{
  "d_model": 192,
  "n_head": 6,
  "positions": "learned",
  "init_mimetic": 0.5,
  "lr": 0.00195,
  "lr_mult_qkv": 0.4,
  "beta1": 0.9,
  "warmup_steps": 200,
  "steps": 5789,
  "dataset": "wikipedia_en"
}
MLP neurons of a small language model. Each row is named by its layer, matrix (up: input weights; down: output weights) and neuron, and shows model dimensions 0-191. Each number is 500 + 25 x the weight over its row's rms, rounded and kept within 0 to 999. Numbers have three digits each.
After each neuron's rows, "fires after" lists the tokens most often just before its 100 highest values on Wikipedia text that the model never trained on. A number after a token or word is its count.

L9.up523:526468499505493540518520462527534543458483499520513512509459478498529479493518463508446501477527520519474461515471526458527487486501525521474493511503507458469514519490520512514489516484492497442473498493542493491482486490508486492509515519451530536534539501508501473496525490521494474545506514517525527473509418486468514512504493508515559504468457500507505510523524491488493489520546516492525490468536495489459523487485462493539506524492467477522476526514479460512505509523478484454467523492515520444541505493436534524497486514505522552486486532519480515462547505497487490513
L9.down523:468500514496472523517500525509517480477498487503497537488551515480458466515489508522463516490474476514503521463486478515528474512533484477454462493461508480502496512526480477519517459512499528506502455457487456505532481480514517534502490491476469519510505526549471495453539480512541487533442520505518512527496518504519524532500503529472507498471485549539466481523474443505523543475488500520479493466507518513516446500513535494511498494458517539478505496494509528522489570500523496486528500527497513502437577494478507508508484461489499455512496540473470509534501495482515492516
fires after: " to" 25, " |" 12, "." 10, " of" 9

L8.up221:497486504527541523461495481471485532465504537477535486520543468474479491492477551520520499492494554493490502536536532495447477484506480492533519524546489471517482459516499483492492509504516491491523496468529537524515466460539515477543491474514545550493476500494527447498533513487536526474469522536480503478459520486485475488475502502537512470484489510474475494492468464483511511491471510494488530480487482511486481530476459518535563476509480491529494467473480505482517474505544505526528520480481528486524473526467491466452521489491469486496530522545499548491493502536473523492
L8.down221:476477518498444512483519463526535507487516499485484456502521503513498504476459500537445475511512519498500516539487449494474506513486509503493495507517473521515520485437458523462525495492501472480481480522529488498533482490510509482494470542496506519483503519530559504533542468488479498482464434473476533581501472522520473527531542485513521498474525523509477499522516505507504480522514485528521516507542489477459502524539539508526493522489520496487448511485520522533489494493473478493507541494480521480516467526505527505480507477553505492484497475476459511484439532512533528459
fires after: " c" 25, " the" 14, " C" 11, " D" 5, "|" 4

L5.up600:501488480487477526470502507523488509461506533471488518480523506500492528458499531532472489509508486550508472522462496482476476512516515497465499474478462495438477484459523489522439507509492525482528477509496516503524500515468520470562458436465509483513521503492542524518462521509528526479509497528495541547520456489522472473522498496512499486464509530500501491470529505499496511511433478499492491494545474530508478504448453515461502481495513512465519494466533535528545478515513517517486462512521540519528513507512535492509540496516507492464490532502510560495460503499542505512
L5.down600:521495490519505491526473521505537502487506489506532491500464491463494478503508498497517476468463464500521524520552488487476513493508490552530525507542490481529497491516465473466518481479484478506504550484503482513421550495545528509459538512483497503495492524505541469502473500486501494473507521536536467478506519502525544526535466503520490532526507463554474525495492509494495505502528504468467472508486492461490521475507524483503470506499469504456457538542508461476459528460501497455536567511488474528464508485512483494508469482523520500528467473505517496488469545507512533457
fires after: " ex" 27, " pro" 14, "re" 7, " pl" 7, "ro" 6

L4.up341:494479498497559507503519500533479505530549513541516481519513510519523530490509520472480483539456485479507527460501495493521495457502485513525533499487482530487541507513550495509507521520507494505499499472495536436521448476488491447499496493543517544464507529490482471547500497499539495440524503502541500505450513446521495510514534523521532507470470505465458502496533500472458487440484508502560525510518505512480487481514519505462484531482537514484496500507486495529530478499476491490550506478526500473445519498501503494480520494493504515492472527509509482483488451531438502487
L4.down341:466502525471515456495491503504533472480499502500490521498500502494517517500505467531492527476504487505541525493487536494483482523512508533422472470489514497481470477527487517482464501479519495486511470548519510491490523543492471443502505554492501505540506495488496520495528551503492537483503494493520449458534564512501465497487457453488492527488509530466476550492551508514498503443478493495498488457533552517434490488506458508506491491462462492507487496498488506480461541493519487512519478519517513504506548455543533522492511528513494481487499474520470517510530539526496463515
fires after: " l" 24, " sh" 12, "el" 8, " L" 8, "s" 6, "ail" 5

L5.up567:459457480466541476502526459503487477490469506483499479506524510530508515491503468514503505484522479503479487499523500504511437504534464504491506500459475515517499523503493467481495515516540499516520491485463435445532520496493489534480502540504479517486477512485498482467520482516510488517513524508496463469511545543533488471511550499488506525483519516522531529508534491491536525494506449494468423504474502553529550497502457486566526472472504529528504505464515495507465484518508516461495515464546522479508521495464505477522471507493531497526532486472498551505489481506514524550
L5.down567:502515508532498443470513480519536466527516507527495470509510524472526536483491491515525453517453532517475480497498511528513555475485494472492479509517524485461458444499502488543524517495476471483452475489486483524505498528462475504530463475478501503541467521492507513485453519567505507540506547498479509509491487491517501523457469490522503475567496536471450505487508481526483520498542517463503502529504491489523497507512455482453504532518503538508499474497490526463468513486488519495515478496453488506521527492474501469523492530502564492499498533518507518459530461504505499535
fires after: " H" 18, "ou" 11, "2" 9, "h" 8, " l" 7

L5.up247:459519510474487466535519525481491531485474496485488486564510471505505520495461483510492494549528467502533521511531536472473499478517459525518547507535523444516522511482500481531518525487524485464510454508461463485472492514494510504453473496513489522501521482480506501524516547473467475512483510504501557468500506490510443517478491520536475502529498509493498498463515530526501524497454468541508460517476536479502525498496492495489495517488466471539491483486478495452486488474498466523476518545447465460525505542530491476480518502469523504526511524497509544545498517552472519505
L5.down247:477496481541501459556479478525458505489459466519520487461499537473514498508531480445485526489502529466557515522483509510527544521497477495495485515526523481513529502493530536550506506470525483520511525476547514497488455478477516492494494495526467503483478490473506542471470502486478515505537486453497520540505523481515483495504473488473531479510485474576514532458511509476470491527520521518490489575459501483522497495502498555498546507514500502460519463484510491466506458451523475512462464511523500532463524501500488494527514481501504493489537466511469497504498485483472503501
fires after: " J" 18, "ar" 11, "ep" 9, " R" 7, " T" 6, "an" 6

L5.up197:488518508500497497499474466525522482558503483516486546495533456504509474515505426482486559469512474527454523468483487500489520443511509485489489481525488506509473464503528465519470489475466502526498496500514514442542453508489487505531510528515527483496473457539457509517506537533521497544489475521526495493460513481524507514490535525532536452466487439472516484527521519499534503490495502452494531495468506490502506479537511496499531513485530499486480453541492493495474487466511504499517501493531484493560502470524470531478484507499484510521536483504531473549474513482517513519
L5.down197:508524490519472555484511503506505539506496477521507484507482493503528509516532533522509492543547467508512473486527526483487530467483526519497553462494532475499514512464514525495494492500477516516508539509489502497509513459464480537484503452531474459535464463516539483516507509452518486514470505517495523538465520501475514539503521466514517478490416493464502525492462519483470528523505518493502541507484490501528456480503525539521486527509529550501495523477519494515497506528470465509522482470473487500426492478525479448497464505478520518502487497484447510523530483471472463469
fires after: " W" 21, " D" 12, " Th" 7, " d" 6, "D" 5, "." 5

L7.up468:446511554513506529494512505521538507540515496466504512512472492487472515519460539514478483538474486491527509551523488449526525481530500501526502487513489474492487477483505525486460526482456473500505514490465511506518508583459463533510485496501506485502490476496503455515512519528457504467471519488510502550525532470482466520499518525541517535464543485490475516540497506520506548492455469503490492480515491500473493503465482523484515474494510524493478467444491525549504548511541496459524500506480491470476531539501465527473510461499496503491448524508488510525470478514489476514
L7.down468:510513500516537505519481498501451521463501520475516497513508514516518524507563500524521489496504556478478450517483515542492496495458541483469549485487519507480525494518536478492494522488513535493485519478470470453486496494517523480461515478507474491556502493529537493493430509517524494517533505499499519489467509511532517484440527493471525531536474525452471503480475545479435459507499476508520472492481481494558513509477497481506518491497479502549523520525469496439504504521518490493472506493515510488522496454536462507546498486498487501548468494513518476491543467479492482492
fires after: " pro" 11, "r" 10, "e" 9, " ch" 8, "h" 8, " h" 6

L4.up343:520465503486525485485501490505492485476560505502495496521525502484484487506481460486482519506545482488536488532503516475512507466453508538511504508486504459471542513459482524507503562446513524496523466462502517501458538487502494482489469507475531552433479491538500481500502480473526516511505480545481494530519469489496530519500480520501560505505490475536502517492528497536471525470492502509509493495490474539546519459542489463494469522466486483468466527498477501523500470520476524502463517499473500449495519503520488514446504526450537574483518520491496492487510517518490539516
L4.down343:520455544517518533522465492542503475555489467491523536470529515501501492471451507484527515462502478506486525480498530462500487535484535480500518533484512474486522490517525493539522505480466501510497491478482484512471497516486495549486505505490535476528463452527504453516420551494491500495490496519506511529534476483474490521514498540498501519510507475494513494517523498515515475498508514524476471465532529492502503491500496493504499563488494481453485460535550526490506478482515497478524485483505471505427480509506502547523480446475458506517487566530492503512479487479484546529
fires after: "uc" 17, "c" 12, "cess" 7, "ers" 7, " sc" 7, "ri" 6

L4.up469:532454478517532528477482491480477543503536515493462523460519476488554512459533498478513525499462499485504537500484496501476540494488514550501499484480503508476436471496511487514498526504491478493509480448487503491536546537545473500499503467529537537521483529479507450496499468561539514484525518492463502519496496513471488523463512523458497503540520520495440510462505483473515504500494543512537512515487519451472509521484492497516526491473517513533516476525535491467477511489478535506512488453486506471473503485448517537507521461494475463508466484476489514502512531470459504504
L4.down469:488502565505523467494479520458505532503485493502549553505486523489473496511514458531481486492513480542512472502495467509479467536526492478467487512475496495483501487552489504545480551560507513504499531528537560552542500526501465485458491471521514494503469449471500473510534513495496497498497470491470520476505490521499508481478473539474522459500504517488525507490445486494435510526495523502481530465469478516497482497543493512519489472491502474459528530484522518518497484504491479501483492542505486479495457533566510485475512494493496505510541495482482496465522450514484540499
fires after: " " 23, " s" 13, "-" 8, " bec" 8, "1" 7, " re" 6

L6.up563:502492484553476524512493513473501481585465500509547485508520489492501518505483510547473473493487474461508492492486457498517478540521476506507447477526526541495501484524494487494510530505545525489528480526520502478504452520477470530472536461511482515537555497473491490516469501523509512486495514463493476485535525519523507518497487508521486513458505534494458489508536487531495459495470516499482506476463486519491495485512549505478541525492490519501466486491537513504509478479496482428508445532513480481501504533520526564498493484503510490519491498509428518534448543501498532504
L6.down563:492548497490515538516493476483532495502481517482539471488511509482485475501497503504504518543542522467512545472517482506482477485508496478519508533454489509516478491496522466519510493514510492509493509477501503478479502515501501526457535521556528479523509503505530448506487539482513468526461506517458500498485501555495544486469495487478485509448469491514531509521481534510486501509514474483522506405530501478476495510466487572503537524486527463509535480467486525498546550520509481520459501509493540481490483497499456493520488473516449534465486511464520511516533520514444500532
fires after: " P" 13, "it" 9, " A" 8, "h" 7, "t" 7, " pro" 7

L6.up562:493507543500487494513531485474483479509518520491559521505507467502528546478503496534460535501496514504526464466478492494516455524480500479506546541510496438508486484505492491475501520468527505534496506516495516477498503522513549500558497480456483484495523488481514480520475508495499494493480504524514530506501534488515465551534473493499476510482421468511469488485504517494497435520501493497483522480510487504490463516469508479496481490515486505481488480506473539508458527498535476456509493490497498517478553498481466523503586505499434547523463508479507485499493484555556494509
L6.down562:505488502496493473517456520544476539511542461499503528529542472467517455438557542477476494478501508546509502518532498520512462492484477533524550490530499514483510518516514491483544500521472460477510548560494473500520519495486493538475502500476469510493488481490483475492442513451510486488537520500466479471471509502515496488516503506481542530483542470520543516489467510499514534498490486465516488489460534491511529506491487503485472500495524458494493506469524494470457479501462517521493521525478537464510524510497500496487459504494487488505492486546517436521499538515551492497
fires after: " ch" 16, "ist" 10, " w" 8, " pl" 7, "e" 5, " pro" 4

L7.up306:493457525498515519504491498516479453498510535504501491489519481446541487491511497513503438484481526470503471533499521483541512465525486490516500428493480486487513513523526497485487455481531486517501468503487519496509538533468448497540486508463487523522549546462555531488480488497481515521491508523470455470482537509495507537505516518448506567499464501510503480438526501517488512459476517465500513456534515508458494493512446507478517478479515508511503530492512483527500529476522481501519531519559512484521540517517479496483487519498525533473511471503520533512504526520521525506
L7.down306:538498505541526493487521538494484514509509496537520476494501523538506478477467557482466496525471486518485501490511521510491462509460483541518559522529493524508520482498496488576497484519496488508500545522471494477522472472507469531479477474552485481463489467510476473476489521543478478478498502542516533508457503488490521491494467514500496447541506486454516520506489516498501490512522457499506492510519493513521511521482486453516499518493515489504531486513537473478504517582468491461511468476483463551498520528514517487453485505517543481473490549486506487462494448492456485485
fires after: "h" 19, " H" 13, " ear" 7, "ch" 6, " Ch" 6, " ch" 6

L4.up549:505509496468538535511507545456472509515522491506500465512500508533505515521513481490526513495510517493530503557511492494471479531475497523500516505456530440509478517469479489515471462485497464506456492508498543532503493511506594464498514514474553533526479482496482527515499516472474516496549481479505448479487549523477472511530479502489523510497461466516473452528448524525503487509524531506516479521517504457477505543487509501435477521446478508498476487489483492538519560470510495519486505496481491515501529508462489506488492511489512524513488453501510483526473516489479540488
L4.down549:554466473503473530471500470532491476443504513487546463518492500486539485514510446527533509519475514524443497478510473463478505514432502460474498492478485487451502498504527539489513497514504523546497512483503531530506509486491480511504462513486488492470540492530445472490497495511498506547487497541507474520478490488491530496491535490508511509484509481472496497481502520475469531522463523527474496518543539502479481529488503494516487502512559470498520488540522527512502492531500524505486524511542473502497517465472502463560482450482552471488509514499524547450520468483531486511
fires after: "ition" 13, "ig" 11, "od" 9, "it" 8, "um" 6, "om" 5

L4.up313:512512441492476527470523485476473502520473502491529496482526501521508478525442525532485540496530495510493538474485485492514528489456463479502493548486499462441504486463493494500488480468499515495510482489478514453509485482526525546489518514479505509503497481486530549500481504523504503462524499519485547541499560558509473472495505504571515515512515527478490507503517493489526498524552478517524507503508458484489528543527499510448482463459496499478469479478494475498455522503462495501463512535502483501466558519488496494480455496504478537504498501534464475553518536506500496494
L4.down313:450485471530505511510490436497525515472505437485496505532482510457473472536566471520514505489468506510515493525484513497497483498470528453492500479538489521505514517514538534495538523521471526493493544495546540574482500493535509528547495513521524486497521498495540459510501523488422506524469517512547497483523525478463524477508507546489491529479484509481483511522513520470483471463467456503516486486478468542501497499469480504500525518521487503534510474495511532467491488490528484504476496502447490518460472533503514486521545512484496480502469493477517502462487516492516479492
fires after: "res" 19, "od" 14, "ut" 12, "om" 6, " stud" 5, " res" 4

L5.up519:484462548485526486468510527510464467518505487499503496573526444531470492510514501481526519499530455498462479514504467524470465503491506495496524500483506512523516528500483520487533510491495489493508508469508477467481507504511469492482541544546513508513473496519548474527499493504544523544490515497521531490529456496497476518463555501512498461475501521486477493492510483529536479479470526479483449464501511471475520500510464501556503494441475489522472488506535470496497525497478500478526555542470450474480512527532504512456507482508462490494508525497489473544517448529489472488
L5.down519:465487519473499467514490515544495504533493497506498527468529500516522534510471459461489525562512554500508499501497515478518507509512486535482534494503488499496554519445535503476475481497491504488509487539465504481454450480504534510470518511523447501487489529495496452498481481476517506495514415511509534523460456520518521498466523480467530485485534488531532504490489544505507520502433480508483490499540526456479512513525495533500476482475514512483532486508516528501468506517448503506480471529487522454525523518514490520501499489513503487508506437530515484519457513546482502513
fires after: " Ch" 18, " J" 18, "ar" 10, " Mar" 8, " K" 5, " " 5

L8.up59:510492506490451532503526489468493479523473507469489461498466479502534492514502479494501504545546503528485496495498493482545563441549473502475514503569504495531461474508469518483495521487477510502510509478516531472551487504486527548524496506482531472494516492485528504486497542479526478492527522512549485488501491479487464509531531465483512544476472492473500540507476521494542528535538511465543485447447482546502511479487542489468508489528519466499477498473500487503509503512500499473540501508470493551515514495467494487461515500505492443520500482463496479466529487526498480530
L8.down59:460516544496432477490481535514518494462522489567496484481480505498528545510504494530496492509503549507531492525522513470510477507506499511526500530503479481488523482507521504532518479515548541503490460483512457505494462512522471495513521503513496492479531520553475490515472518474462539524480532451472521535509459494534494487516479513509464526489462535509516525497502478535467513515460457444464508474531501538507497488480539468477502513499474523520486538537511490497465501486501490461476485506528495529477474468494482492455488487476477528459499487490530551549467516483510531489
fires after: "," 34, "°" 17, "." 8, "y" 5, " al" 4

L4.up428:495506488511506498479475497510517475487526502510491465481496505516523472485516461521538433482492532485527485509504449465495539469482480478437505498489508542492506504468492524496500516510487529464497483484511490473551505482501488496498483460481550504487531507512481462479499516505519492512512525467531475512519502499510509481435515514497541532487524492514502540508511507531500516464480507557502489508502465518471544483558466482501534503447489526472511499503493496475474507534507519538500524510559469461539578514480495491529511516468535510486458524501514500492480423509509542516
L4.down428:501460487485506501519476498489485520518493466520517485478513533466513525535518535481511509489504484518491480466515507508506461538489497514514452490478491523497497513503520511503478537518501529500472504463545533460509505482486460481525516515562497492490447530474542470544515491548511476488471517566469504493509482499522480527546484519497485495497467532505483469468518465502499470504572519500510489491507509512508469489477488482454504510479485457501440492548484468503529509517488482470457478505524510494516498513500488474523495518504474542521534472455504484545454523516547477570
fires after: " as" 29, "c" 11, " att" 10, "ers" 7, "S" 6

L6.up568:529552526478481457468500456471531499504500545492475465543498478494468530500508509517513538472518464492491529529509528526461499541458505521506473550484532498536476534494494493511461508502471540450516520510448456469500473550460495503522518517501491509509534510493473455503479493510505484475498490527510462506559491530483557516509489491491522451497518459512467508465478483481504507504498517513492453489451557511504496452500496530552507483515464491464527529494519517504539476480517526476494523513485510481469473522512502507535520496506516523506489539495519491503529488485527502514
L6.down568:539508490495518492495489486510479463447446466508484483497488525508490482448531481504483501495496474486525471496476535486461540496481476506498509454463500510521484487532507501488517473485483537492463469534456514524511499519518490517531543495539504493499457457500500469458543507521501513476521488491512487489491515488526490470513487462474489474483538519501525545509437495553505530517488544555518513497497496523494472489555471511458527485542485480513499499503507503496471496486515548542517516531491507536520538493531491555465484522513550470466515492531520465482520533464498523482
fires after: " G" 33, " g" 19, " /" 7, "g" 6, "ip" 4

L8.up40:519507477461541473473496530517507502502565483515496461485517499518541504511472479481476483500494524518515518497476438500534480533516476542452525489461528559520508452473475460494439502511517518467471495495497523516521513526510453505521492533529481531517541499467489522502493520502512504522497527524486495441491549527531493500496471512464502531516495537482459480506497521521463460468546545501518490495501458469486507488471509477514491561475476512510503501494515480499494534518528496499488532527532478501478530485508505477432514490505513483520491504549492499478463472517515497514
L8.down40:499494479512467523477533519484509508487487537510546509457512481533474502474544500471437463468543461446461478494529507502544468471548500518482489487550499490516542498499566516470454506502489484507490466503489534491517519532475516504512479519484509510491486513547467517468534471481506524446552487470483485524455508510513473541494462505485497511489471506492499489514484510500497510515492496503479486505478484513490482506487511491502520506454472484502510515492453544479509473519501491537482466519491501488485514520520505526493510575502472475518571481512557504528519542494497497506
fires after: " T" 16, " J" 10, "t" 9, " t" 8, "et" 7

L11.up489:493509497468469503499513499528539516466493522500544503501559484533482494479492524502489522492503516464501514511518510446493513511495495551485464486550491474481500531490508495518479505499530539470485522479494494517482502490479514538487569520485511481496509509449462495495476519516470454532479521501525493493489519488501502544512480519535528501483460483520473479552448496478512480508528490487472446467521480521459495480515460499483539526502547493491478487492480503507542508525443511505486498414555513519528531530458494482485505521471524544535530480514538489475502515502486524500
L11.down489:504542489501494537527492499542510495482491495511526495529478524497515493558530464477482478493473508489491524518498503533482535501500503480515472506489542469542470500489486449444492485527481516503474481525513478507510533477527472461541466510551518491521543495518488472467524493437494484510504488488464439473478524541472484476487491506506493489436486525487526502523505503499505515480529500478475481497487547533535486493471493554521482480507478476508486570530510505488508476501496525501546516494533469524465504504503491538491491502469469475488508556567469492479517472533518489485
fires after: " |" 23, ":" 16, ";" 11, " to" 7, "s" 5, " R" 4

L4.up150:429527491514516496511473515497468484527503475476481480501444470480496474492535498511521492504463502500506464497529488492499479534556486496534511492512482491514510509488496532488507500505495449516559512502513538478515483569500494465445437497496510517523489490516529510516485467498470532485481474506484498480523524524479498497525505534533484548486557489444500512520484485492506496535507497505468537502483430550512472525493525525525506503496463559499535452501494518478518456499463520482493477515539516512515511505446494542466526499491517513517484497519510539533509491497484486530
L4.down150:473506495510525497488472493498489494547560511486480465516451548465491473531484525485454498498502516517481514540517488455481463507497513544487503515501455542515525486487495523513509505520506543487512526472497513510543490516500507487505509519504490503506503497543539477511494493500497548503477502492507482489519476513558463463483511471464526529474514496547474470521527515547496510497490477531450512486503507549456466517497573508510456537494509506505485478478496484484509495469513529479522543467466497499465521512508443496481473490460440506489477533498470460498494478530558508509
fires after: " t" 15, "o" 11, "re" 8, "a" 8, " T" 8, "h" 7

L9.up417:570504493472502533470552514496459502547442497513517524531444507482532515519480513540486532531495470501501472489527496530509537509516485493481477532553514509484464461496452511512497496503488495473504509481554518517532499510506464499536489458511484481486533502468481483513534464520497527518461509475525517519485456462497513535516504510523492515520550468484495506500469487461464519485507481437513502490508488523519487503514510516517472520511481489533434479505481515509545499529483535495508519539471540505454510497480486495523494540504470505503483517489491513482488484475500487572
L9.down417:522518469519502514530480508521494477537543543476515493481494525464492504519497506513510468489497490515566486480472510499482513491518506528506504494464493486536532520531494493506549519447500475520478512549482503480492486497462532451506473508509512500499520457480480507470540532484536475513468508464510512463479483480466485511479501495473486532472505481508525481493530459474473474541538483466490516488535463488499512456460516528512488523571520512493467498550469475495473502477505454551469556511501518477521500520454504490475521511465528485516478461513499558518489523525518487519
fires after: "." 25, " \"" 12, "," 12, " of" 9, ".\n\n" 8, " by" 6

L6.up338:501517483499477503461532483524503503506525450479498513512533497499469525540482502478498491521526545558499482461526524512512508464497522545511530490524488471521501539533533487493499501501511521540520476481491521505503462446473530484479492469501519494455524513511484533507496505498483507488545515489573541475491521498480478516489520480506492522489479511504539506529452510505495466466525512506495447470486501489499501509503495489517504491530505487520402457452505515465486472492525479511534489456532458519511484515516505494556505537498530477469503529497496532516506485468451532547
L6.down338:495486487506499550515470500463512531456518511525505503465519500509488474482473473531477494489515503526483517511475522483534527499503515457501510512507458515524505544434530510477479519511488522505493481496479549494482464512538480510512510490515485456468456490474473535539515496505516504494504486485504532537499496524514487536479463495520491495482478481491487520520538488477505550520470558481457515466509500494540478510498519499475459531482531487518549523489473535507507488500519449505481477493523537483451491493469562451511515481539519500462486463476522488497484595497512484495
fires after: "m" 23, "am" 14, "in" 5, "ain" 5, " S" 5, "y" 4

L6.up633:493489483486530518447476483442508545515445526504532484499426480463517481496536508531499526487552489469497434532494484491484494495486532524483491501499492469501529501467527534471518503497486478498510523528485558521491483505517482507528481546497499512517494500497526497487467511501452467490495424480503469509527510529492485444519508493504556514518471507474471528510510499492504460509513476478492518470536499528460529564486502513502510506477506508477537500461496490528516538529482470495520514490538499496481533500522527499451516517548535480516489516514498515478497484473461517491
L6.down633:484500500476493492526486464560494482509490536555461493457532517477496450509511494443481544494515494537496509504471518475503490454547491493496481522487533483476505514475480464480494467504486461479493519480513520506509455509489511433499559454479506537448503484509483517501481545526501505557534505499487528458476520467499504519494486557516477516519545476499516493512527530532458510503504498527462503477524485507491470511535490525466513524533500512479473470478519513500484487498448505481504516551516489478480541518492505480498485459498529476507500518506483514532516480559494489522
fires after: " t" 25, " se" 19, "i" 13, " T" 10, "y" 6, "w" 5

L5.up591:501495509541484554473478518547551464461507545535499519539504488513513498474471521513516468462453516516481510504496489498526501457507485509506455479523539538488491470515514510527551461492497485509465484456452527479481514505491536500490489501529467535493505494518492506489535470537472550507493477453482510459493548494484520464451523497476502545495502474492500500491498496496515482542465498510497523484509492473488506520482494539509554463497468471513498477524488451509466470492502499434542491518539524475520495508482531512480485493505507510553474515543481526475485508522503524483
L5.down591:502504478497504497461483501496513529520458485468525482515502544447489467484480522527528474519524518519488475510533504486449482552472512520523489495462487505462520495490519460491473448469487501465469485497535529476493467498462480495534459509474496518516487507521487487528479502461497468483557518542482487526450473511494474496521548496509553517482498512553480461459512520494510506483482494472512485472474485536488490548485519514559498512509483499491507487515519534512543515500531524539501541521524521502524484562492462481512500511477496534478441467486501524485527500513487533488
fires after: " the" 30, "n" 21, " follow" 12

L6.up293:533485529460503481499464484475493491476483545492541512536510485487486494486473476533499497482508563509524528505532509517528515484463499530496501526486454507516522487508430480505490493446502524463494480475474479496515490496537512511496511474536536491473482498506476462506505538520538506530461480514511528480475443561496487492492528500502502553480479496490481505493452496501488478478474505473489494443500543479547539471486473536525560487519472470483499513523493491486466505449482540506481491494496456504491495491562516496527509489491481525495500537500484532469529507518527458530
L6.down293:468535494528523531478504476541490519528494453581523504495519509519498537472484499512527480513450451511465501489486528510478509492516479474487505442549504508491513487476497485446499483516454510530457486479498495527495445449463475547466495530527499515536516516518522495456484508475509562511524499493516511528477530499469495498501465526504516436490522508539528472508503455477514486474533537516500479499532530485482464494509472489502493529485533508514472463484525544524487477487521524524494526499512486544490513508489464508482500538527472524518499486504502469519480487526483503508
fires after: " J" 20, " G" 13, "g" 11, " M" 6, " Mar" 5, " Fran" 5

L5.up474:512505504551520495504546494490500492521530484517484488518492549496509531493462499483511492526520494479492497520503521513516495478493469491516518492476489539517480498517501469493480436522509498482498516465545519493548499480519495504485444515489515508531474521504497466482506476498500509481554484491533489481460519480458494467520483475496515508514532509488499531498497505533488521558459497500505473496517548558528494503492495490482484480476469534452498518540506524552489499503485472498531510477551551461495500464445503479474462465520511501458445555485505529444460482539531534518
L5.down474:435519475506478481499466471497521525526500526466491514486514487534469467465491509501494494470516522514536475482517509425458494497478514485541503479481533526490486488467495551472538474518495465473526469523457491544465464522524501477477507502508471509493561508497501485488484525545487535494487520512469519525507446498537494510554460505529494519473481482502510474482501489489486459492448488515511513496535539514505483496501526527494530485499490524465500507491474512467560513502538505490504523489511548501498477511498502501544557489472515475500525517521493509556514475498535534459
fires after: " l" 16, "i" 14, " L" 12, "eng" 5, "in" 4, "pl" 4

L5.up189:459531487506464503498470522471452499513502541509501504521523459473507532532484498525529493485557487512504531526478467507481496535512490545544492465472500534549455471493494483453464532566467445492483509536491503530502492517529510576438488484530498500479472494485527513474480482512545498495534489554506462517488510511544510472511535516535509504468491475473504516500497497460512471495473512488524482493489501443529533474496511501540492510504474493548474488520482496480496501523509509460536486484485505514495523497502481533503501477500440494497502504488523513526520493512490500463
L5.down189:514511526486538472494499504501556528502485514492470517506532488468488466508473436498484549495476501479467476476498432475514511508493506512512521530493499517505524506510539487530526496528530519513501499493463512506507520520503492450516455495446475480484489508517490494494533536519483472536469456495517522464521450489481497508489487461492517522497471518536486490490463522520503463515476457531489493487503519500487498542503506506533530547485535557485447541468532466533515464497478470559549516500503484505513483499517497474502480506510541513509521507525504546462470457496451497520
fires after: " " 25, " n" 12, " s" 10, " N" 8, "-" 6, " M" 5

L8.up274:538519493485491460503503564482500507489515514513463495495490463511520463522486482447531512468516504489505492432526496499483517476503550545472505471500464518468465501491513539495514467493482527473520516477511484490510506499473516541516502431484480522492502544508531520514505501525544491452476445472550483499521544515482525520502566505498466460511499529466491483511522489471518506515472498502535505504470520520455507490481480527506541497461535523451494519531539475479478516495488518455484508497497513532513485503479539490512496469486450526513470520506507504503475539539477503489
L8.down274:527423490511464437483515515510487512468497494478501459489474514497507506484498470478464500532465517494500509489504484459484516521505490498512525524489523487516505481470497517498547499511530477487485501507459542484534509483531466467469521464500520487522442483475516526491516505476483564495494512505540513499484532476519509509530513478493492525480505494583447509519516517520527499531513459505516519529497498440502487457530511506480484525545546499549503524507521533451480503522507488518454513507493521484455512526474530506515495509500538496539496498463501495502472501431485518476
fires after: "1" 22, " W" 15, " w" 11, " c" 5, "ation" 5, " re" 5

L5.up331:514475462484517497487513462528516513481519529483508481516467475525519517470466488523500540484517448495481485458521516481519490518534467504485528532491478508495504426483490513484482510538541484476494518523492517530547434506505486475494503483503511544480508518498460492565502518484503491441523511506504493447524518451524526513511549504529559520497508477493533488499528520469479447516513497451486510495489511495469463459501513509527546534470523499471552503515500452498524462530501497522539502494502550501512524459499482512479465524489508500487506481504488469520508511506482509523
L5.down331:495509487467484496541510484517499426495497482513455495491456533492545485551483494535501440527502460537472540476493496481501528490444494486507477507509518455485520513492541507511509503488480468478513479536477479471518559485492514531507497481515499492520505500491484501523502468529519490500474519483533431539491533492508455514548513521513500468515500499452508539438507492526494502479484482502518444532533507496517477493507478478499518477498481482549509491522527525474485562461517497504509485498482485538514530492481472502510475525515532478485513507502528508471467502525562518484
fires after: " D" 25, "w" 8, " th" 8, " W" 8, "t" 6, " w" 6

L11.up536:517495469512499509488558507471503506448542480456515515475521477492473510541511491521545513480489525495501502454497513502526516516480506503474513494484520493511513487528538478487501519490496548533511519494504528510467431523495526529492458488459528500479510512498491526514511469473506470489557498463489516480531517525485498501470480468483486452550466504491474514476482523475503481477465515505442506495516449471480506505504528537493526496531520491474467495453474532482527513512559463503503512540488514484444519506518537530519505523509529467487511541517533479441503472469494531477
L11.down536:491477516544500513523515476509488476455499501526510520518489510482533556504495479519511488513508504503481504511506510465512489484564476512522486502514474486484505528523490469522488474530488466480469516510503478453514509478519492496506514546478454475525535458525499509505482513578502471523461494478564494504484514489506507534488466464517479479478509497522495508501531522496521487504535498491528496479580488498432470463498507554491478505530498520509484458488509508507504483512545473477507533470476502518508556488480446480470467488464510525472475480514502518449491482566516478490
fires after: " s" 24, "im" 12, "m" 11, " n" 5, " S" 5